{
  "n_layer": 19,
  "d_model": 512,
  "n_head": 8,
  "n_kv_head": 8,
  "head_dim": 64,
  "d_mlp": 1728,
  "vocab_size": 29432,
  "activation": "swiglu",
  "norm": "rmsnorm",
  "norm_place": "pre",
  "norm_eps": 1e-05,
  "positions": "learned",
  "qk_norm": true,
  "attn_scale": 0.125,
  "bias": "none",
  "tie_embeddings": false,
  "parallel_block": false,
  "init": "normal",
  "init_std_qkv": 0.0185,
  "init_std_o": 0.0,
  "init_std_up": 0.0185,
  "init_std_down": 0.0,
  "optimizer": "adam_variant",
  "lr": 0.000897,
  "lr_mult_o": 1.25,
  "beta1": 0.9,
  "beta2": 0.98,
  "lr_head": 0.00449,
  "warmup_steps": 415,
  "schedule": "wsd",
  "decay_fraction": 1.0,
  "decay_shape": "linear",
  "final_lr_fraction": 0.05,
  "batch_tokens": 131072,
  "seq_len": 1024,
  "doc_mask": true,
  "train_tokens": 683400000,
  "steps": 5214,
  "dataset": "wikipedia_en"
}
MLP neurons of a small language model. Each row is named by its layer, matrix (gate and up: input weights; down: output weights) and neuron, and shows model dimensions 96-287. Each number is 128 + 24 x the weight over its row's rms, rounded and kept within 0 to 255. Numbers have three digits each. A neuron's up and down rows have the sign that makes its largest values positive.
Before each neuron's rows, "fires after" lists the tokens most often just before its 100 highest values on Wikipedia text that the model never trained on.

fires after: " the", "==", " and", " in", " years"
L7.gate754:173142140150171107138167071147141126146087103179137110129090168126142086155099174097109084121132127120145133149091133137139108144104121117118070137133117133113154154144142127146111149146118147120123154164087172139131109117122138162101142135145135136138150101145094177157116075139104136130121114119174150098112142117106122169079183131119133118126124134105067112123109156146150126117137096150118167124119176138153135120176112106167166123116122098142098125137132148121130097135096151158128134123129099109094123113115096137116119108117131113127130158128158159077130157140133122114
L7.up754:178139096146150135090155103150139115142114155128173122121128112114163090155136159093065084184108085099093148140114150150115151149112052138080081167112122129139100123113130148184149180131109149123150121124107117149115156171088129126152114109124132159094162132105129167173106060161136144132115134118129122114139148149122109122108141122149105148130155122137118134129116099119130116127173104141111115143152144120153112095181142117144122151141104095155124116122114097098085077135096120143108104118157125151107147104123126186125080117140154117145132121129157152133167133111135107124
L7.down754:139100154151161126121115125166165126162117142140108106129131150132183071166144140115151134155133150141148115144132124139135097108178136109143135145109145145146109147164156164142115114101111156132147118152164093140099109139085109150157110124144150149139166137122117152117133080114153127127145141114098153139121124121122150138120144091161134134089098157103147087115153131136165126125174150145127141143144122110150116090147136107120120113151144113088110148104137125149141115106153130145130127087132137091108134116150102129183134121139167146114126133148124122105088106118130175148

fires after: " ", "1", "2", "6"
L16.gate696:111136106126108136129157145111115136129112153152137086128155118143145155103160140132175086154133151134140064092126154121141100125106145140118152145084119143143131114117120133110130163133147171129123122155107175139110149148171139102090113163136155125129085162119103107130097115099122058128154121158079134100101170133156141140176179106095088121151116149150151091131141128138169114157153128128103137098112132146156127153144155099139109114115108093133122140089104110163149115089113167135124140132086114166127102187126172153127122152135125143142169137123128128149113154101095138129
L16.up696:083111113152094105134111144141146158134148127134089099135115140104160109165137155165105148144150205096111135143141122119100104133129116156151138111106130080098145081074133129140096115115138136126160105156083134080125140135146154079116115136122090110137129165107123138101097129107163107130102137104140082151135101137143114138091122167123138108102147156131132161128122137109159130098190107103143120149139133116124103125134136111092130130145134143085146148118109125145100144096137084126113110118126139102168112162132158177137133121165124121117106108120142091142124152133091113128
L16.down696:107125098090140141176113092144170126127142142149141078101133118110132099125147157127137144090151155126146131145104141136126159133139140127147123115162145107111129118133144144126115134139100118146152103156144129127108106161118127114149105119135115110085114130152108116101078114087165070144127098173101098143167114116170122101120102110149141122183142113140137133160140186114147131106102145127110144138162113193159108144168151130162160139156083130141118120143132165100110140089130107115136127121090159142114109181164167100116077163125114154124125144112084105171118144130104126136

fires after: "-", "(", "7", "|", "6"
L16.gate733:173111109157159132144146144136175083139165135139145123147135109136140146131143119160103129134107149145143158091117122093136113098110135108165117108129102095137158137136113122138132098139113132159135096138149142146111117132118116165106141131125059140145111126126136119186092120078120115119147145138109143115124141136146150128130152143119160136123105109117118047036151127125108154167161149110149145123116133108112115115133108107186142133128165170140097124134115130118148148112137151094104185122141115124136106152184136130142093152138125141130146142163158140126155115073137150172
L16.up733:112125121221127137124146162141161121137145178147128138114121109116114121187110120099116131148140148143136098122103132159103126117132103105155156128128116108125135132111134182218151119125109134111136118100136083163113108140131139120124121150144112098151152166139117137117138198132130146183146162125132135104113187125171127084162159128077125131135090121131129125131111152138153140129162142176102135161104183116132137117141128142155094159142149128128099143164168159137147154119135122117098079101124128114146122102133142146089145157136137120135137089126125102095150141133096119115
L16.down733:197151113119144162142111198135131121129089135086149142137154137126106116135171154123142127138159177157100149090160102083101091112092146126126121142133129122154117140101126101163155114103127133076168175139122153098143125140135157179090097116117146202043148159119104123142105162106083172139103125125111110104145160118135158126178159106117141089143106147152086096099147121102133160091140091146149107149116210147147079118172129117121130082127118152147136118096109117099163160135169114152120112108120108131099115095116112131125136151135123100085106151124133100113131119149129111140

fires after: "\n", " the", " of", "-"
L11.gate1511:128145128154095119107148135118104095100122172130094115139156145096137085085092114133106157141128122127147128123119133128138121114101109114148160129125141128132133129138108132125138123120122174133119145128143150106132163089183114095123118123134124059151121107179128163128131072093129163126119099148095123160125125119121109119114133113125129168100113124103141141185061136109123133078153129112102183147126144157092107122166129110138101083136138143123086165118127135147139128150115123093169179145089122098128117120151146135158131144099098114123087120147133128133112093069114106163
L11.up1511:068172167125132150129157164166155109136181135188135121119110132152104084120151163127071102109114087118172114131100140098139141158101150116100153150159107138116129148133122115112114073165137135088127155103124148165138148124141090127117120136140151150212148113137135135138135131135107178088145119138116125123110131044142166099100085111136101161145117133129165149145117109127118128101157162119110119146072153122136156086134135078156131152163145125129108106154098147092147163152080120146161115168131116117124159118110102143166095162122095105137123137101128114136105096149123141110
L11.down1511:127130125102114123057113146148103099135117152110093140130131116118155137086148113151125145154147111110153126139152116162124137140145152075098123116066099110123117154131129119153098089195108158131136155112183123132100126133143156159109139129122130122115105103167127169135103211185131107147120158122137087123138101129097185137098119135120097132134116132114145174090122114147111138114104112128110144135109119138147106115102159136133169110118128115135124105116110123124093128126136138132114129130143110112121132143169138138099133147137147117161165119113121142108097102127123121135

fires after: " one", " of", "1", " "
L16.gate1501:135124117136101153086133134148124140124134098106150120117129111159107096115111153107126113151132118136114155138161183119140146115090099125120163118161077128149133096119104091115132130115150137121093142159135123111140145180128092152099096136092136157121126154119141121127134114108118127125127117152107146156122169132159135140172136129132098140122081107144124080127150113185165196122123124154152143056135175136097128103167109146132126104113138095122086146086153116110107123141136116099147158109105159136106148146122111161164151122049110124158141165110113160128119120112128137117
L16.up1501:110068132130120102128127140148146139175114080107147131108112113190106120088098116141126137147135104107135176158143136112145107155136148122167113107142079116102154097130109115133081099105120146077110122139168126102124152161122089126115132116169086102144117139164123161146132147043158119130117106144118105157115106170158131158126122166099123135168114116141126132145133110127135186166137131154156114103100102160103139144175087110129128102130117123158103194103152165134116129152139140116146151117095131146115126120117108140201100126108112120143154120106161131149110122104105121112
L16.down1501:105089104106168119147100144173170095144113119126109127078157145130137161121111093139153127081139123159157105125119114127127092135206119120124147139135108173119132082116120127088103112126166094109175106155143122089131108155133152108183150118135109123116157120156112123141128134169139147108144114109102140080202116127107160153143113101141145112116107173111125103110145106144099101165173136133106126123123109148102078142141113119106090124131154130105095126120122141105090117066100129135079190164128115086098149132127148142166132110142145169140111126102141157170086080148163107126

fires after: " |", "-", " and", "|", " World"
L16.gate1084:107134115142137153137136129135123059106107129127134098131122118137147107108135091126093098159089087130110106146116148136149106119095062125154152167110136145096131121135133139118108125108088106142110150140119171090111113152145108145135154145156131130117137123114095132119142095135083101133140107106170128134124137143091107126084110102130085134127141139122142110131099128124113135136178105109070140130113157118107130159120103092166130128150147135101062133161141157111138128143070152139132134132176145125136139121089179101159106113118116112123103126131082109114104107112114103141
L16.up1084:060147128145132118134152188111128118101157188090118164121126106102150161159128110111141133111112154139114109155120138148115142132113100164158122110160131136172099126143135126117135194120169129147185153104149105125104112105140140138139128153094104126137097115140154086127175163098146122138197148139123122138153128117108153098113110092133086136142128123146196182141077119109110116122201115145078167139148127145155139124144118116158129143099142137166068134143132127118172116144108120146135109128129099122139127085186122153134114139126196135123106130147102088137130130074163133163
L16.down1084:145163115133151129192123135103127139143147096128126155116137111140123117149130123163147125118107169119106143148140118107123160138152164100135097044111154101142130160107137129154132155081161168150144112095095114126088130165106105087119124157116106121102111157104141094153106117123122130102093120143150112103104154089130162113171122149087171145115135119134156084098112123122135125144166112108103144116129089122106126163129119073119150144113142074161156109126106120120144113149121092118120084123146110153111106131141131145111114149126144096119153161165177131132119144160121142132

fires after: " the", " a", " in", " The", " and", " of"
L7.gate790:118110143137069131138126129124146125111087162114123143139123099118158101171101137079136166123142145129137124162097138132110167112116118125097125101114163143106112150122140160130166172112099166147124127133141163117137153120116104149134114117099109122139144098149142151142151152119141151129128112134160128131152101120120161113101176092143096142137111145130099167160089126150131106091100129177100140132125205091116083128138137137132107132116140199093120113134178117085120128142135178110127122145141140110128138172126117099151138158135180140112103171153120133114114130141105124128
L7.up790:114126132141134073135119134162107101119151119120167134092073163125166106124115119139129179163134107104130144160089165128139170117145141112150145112134114138123120152088100089157153111132109138113120084152161117129125132177157122144131129153115142141140143109145163178138101156124133153165165098116128098135085116133107134167135117128124125131142145141144110134122080115082126100095139137144099158136084185099193161135143110123069098127110151151129125136176158100085124124114135120150167158089156098092145145126173111139150088088120128111133105139132140156105125122128129147160
L7.down790:154143164120136109130165126161153121133120123165159139116186137144139114126176098139179193166081097109109131137130112135129143145150144166115098158061134162084133140152110129163156108122085163099122155088151145132083169155120187167128140112139094132090112110139110127154136110139134165103109131098145090147153134136135146142124124099137113126086136102093124138139064117124129120110146123158108112138149178138149082136148119118147129149078161119107131136138147109131139108131126143094107120089140135126148095123136127147130148115145115123143100111103123145132134115175155126129

fires after: "1", "2", "0", "4", "8", "9"
L16.gate619:174150076103119094120103088132164140113110148102149122136148107111108151160153106135099139161127145122157111147164163163111150111084119123107129106127136121118127094132143095102128149107125171113152107135094153158134102157113116103102121134123083130100129137116120126124143119145115107146141119148126138101136122136145132166128129113101122138155098104135151077140154123085151139141171157162125116112137136106096121171139110128167119114095169095139119158126090150114153134141118155091097137103124157158085116150111136159097127131137113103126139156126117102082127145110098103076
L16.up619:132118114095115099166071103112149176127135150165087141124148102088113144141150186128120110175161141124114112148145104134157162166111115132143116130133111117086097100168125120108120091107145146117152102131095156137149128130128100094114086149118076111110098118132117162132138146158146156135134119160143105131114131159115138128112093104067124112128100094111155118159083081148142090117159146145092170112168142151134117108127135113096144116162136080149139178097160147150152132163091149152071160124064156118080139136090163130123107099151129120152145128129129092171138134116125103112
L16.down619:129099095120105120151126120093136136104161132066135142081096147144139086131168117076144116130131171149136129160169115126116094134164146145160126079137101089139101131090131096106104062138129088100096123078127142158134094160188150159154123123097117151089142113119146128113094112087162139163119105106095132112158129102144136171139141123086115115152161137139118148119146138135144119072106145115116110145118162127151178146144127152107083130132112093166097122162118132101136147131165122110104134125077130093133141149138164108148126097185120119113119132089161102134125130122141094135

fires after: "\n", ",", ".", " and"
L11.gate1447:192113125091085130119092122134122144106101149086199123137115150089155105123116097120158174120080126137116117158119171145134144143142090127105150166125117129167137149132127125133163127151160098124097130130169159114137116101155128110121122097097115109144097111145134182143107130150091132146148109132135130155138147142124112141108165116142101185092144089078121126097159172096117135112111141157086195132148144097093139134103109112152133139116115108122170132082115100191102120124168129090123168078149106137104115112122122108124104150096123104132115100128128152104099137091147129126
L11.up1447:092112120120112142148134142129148135129146106100120147119171117091128079157121114157096172185107138104111146110137135124161117126116157182146128155095176123136147124138110103110078133140150146147174148094128142140131168119096127154114137131152105125113144085172133153075120148104109130140098140083118147123103091129138121115154104149109146097170137138094114176165122145172128134096089139179114145151149131112130088115134112118139138054152110116159124125121127132128145101148180141104129143131154164129166101119142109178116105133162146121125125114124100142122136146140117131230
L11.down1447:191105167158128132128167141120118115112175132116115118168115125138162134128142116094101108125121137099124115137125121164131110097163100170103104109084135190118125145116131147143122167174111106118132136131091096133155124115138152137133132099088139106123137119140088115142120105083150116087140178144163102139111161143126086133148131114146115109151148138122075175130091115161129106103173105135128122172151168159153132125166145153152136084121141138130127126141120093157116136093097138144131125108119120133102124120090131142147145112147141123139126131128126134125139132142140133107

fires after: ":", "0", "1", "2", "3", "′"
L16.gate797:112131107105111085155110142165147097123095126072141145133161166103159090121127177167134162137078165115096130134182137122114109111097145083106133129096117168175164095083107094066114132152113116119146116157129114163145130171146122176068167109101093127083172154122090182107140166138086137128127149094136128100158137147132127113115138129134117117146137109121087057147150174097167150125134154091088143096130139125095131130094146128144160139117125106164084128112143121131130132142133145130125137124132138132076114150143115133129128115170126097137169133116160130091107096121127163163
L16.up797:103164120100114102153130145161138135103120106134171120120115128118115143140094113119173144149114206169075132135126120113095115130124092106111132128068108112173098124098115138111160176109123145107131109123106170126128114144134149174132155151114104122102093106115123117143127096169145078113146135142115119120171117151129085098114148096147143119155129135123173131125154115139153137104180115128095119124145163131144107121126083092106151141117144111154124138122132158155181106129140116127088159123168147111117095145160143170127158120140151141108147146119152092123149157104113128131
L16.down797:133126094131142108155136136121110172151151141115125199091148116125095137135143102148194142123125146152080128091141107097126149124171120132176128160138150124112111154136125151124114106126136124128094125121142121139136108172163182118165166124120117116111140107073126133119105144130144090130128131103124128120179111130158128104148156083106167163099109088128156151071139104143183095114117129088123117123173099122180156131157110152124095139114145106135103139137110131110116149146141122143133134155106175129084113119167156132118124094130152087149097127081136077104099163144138099097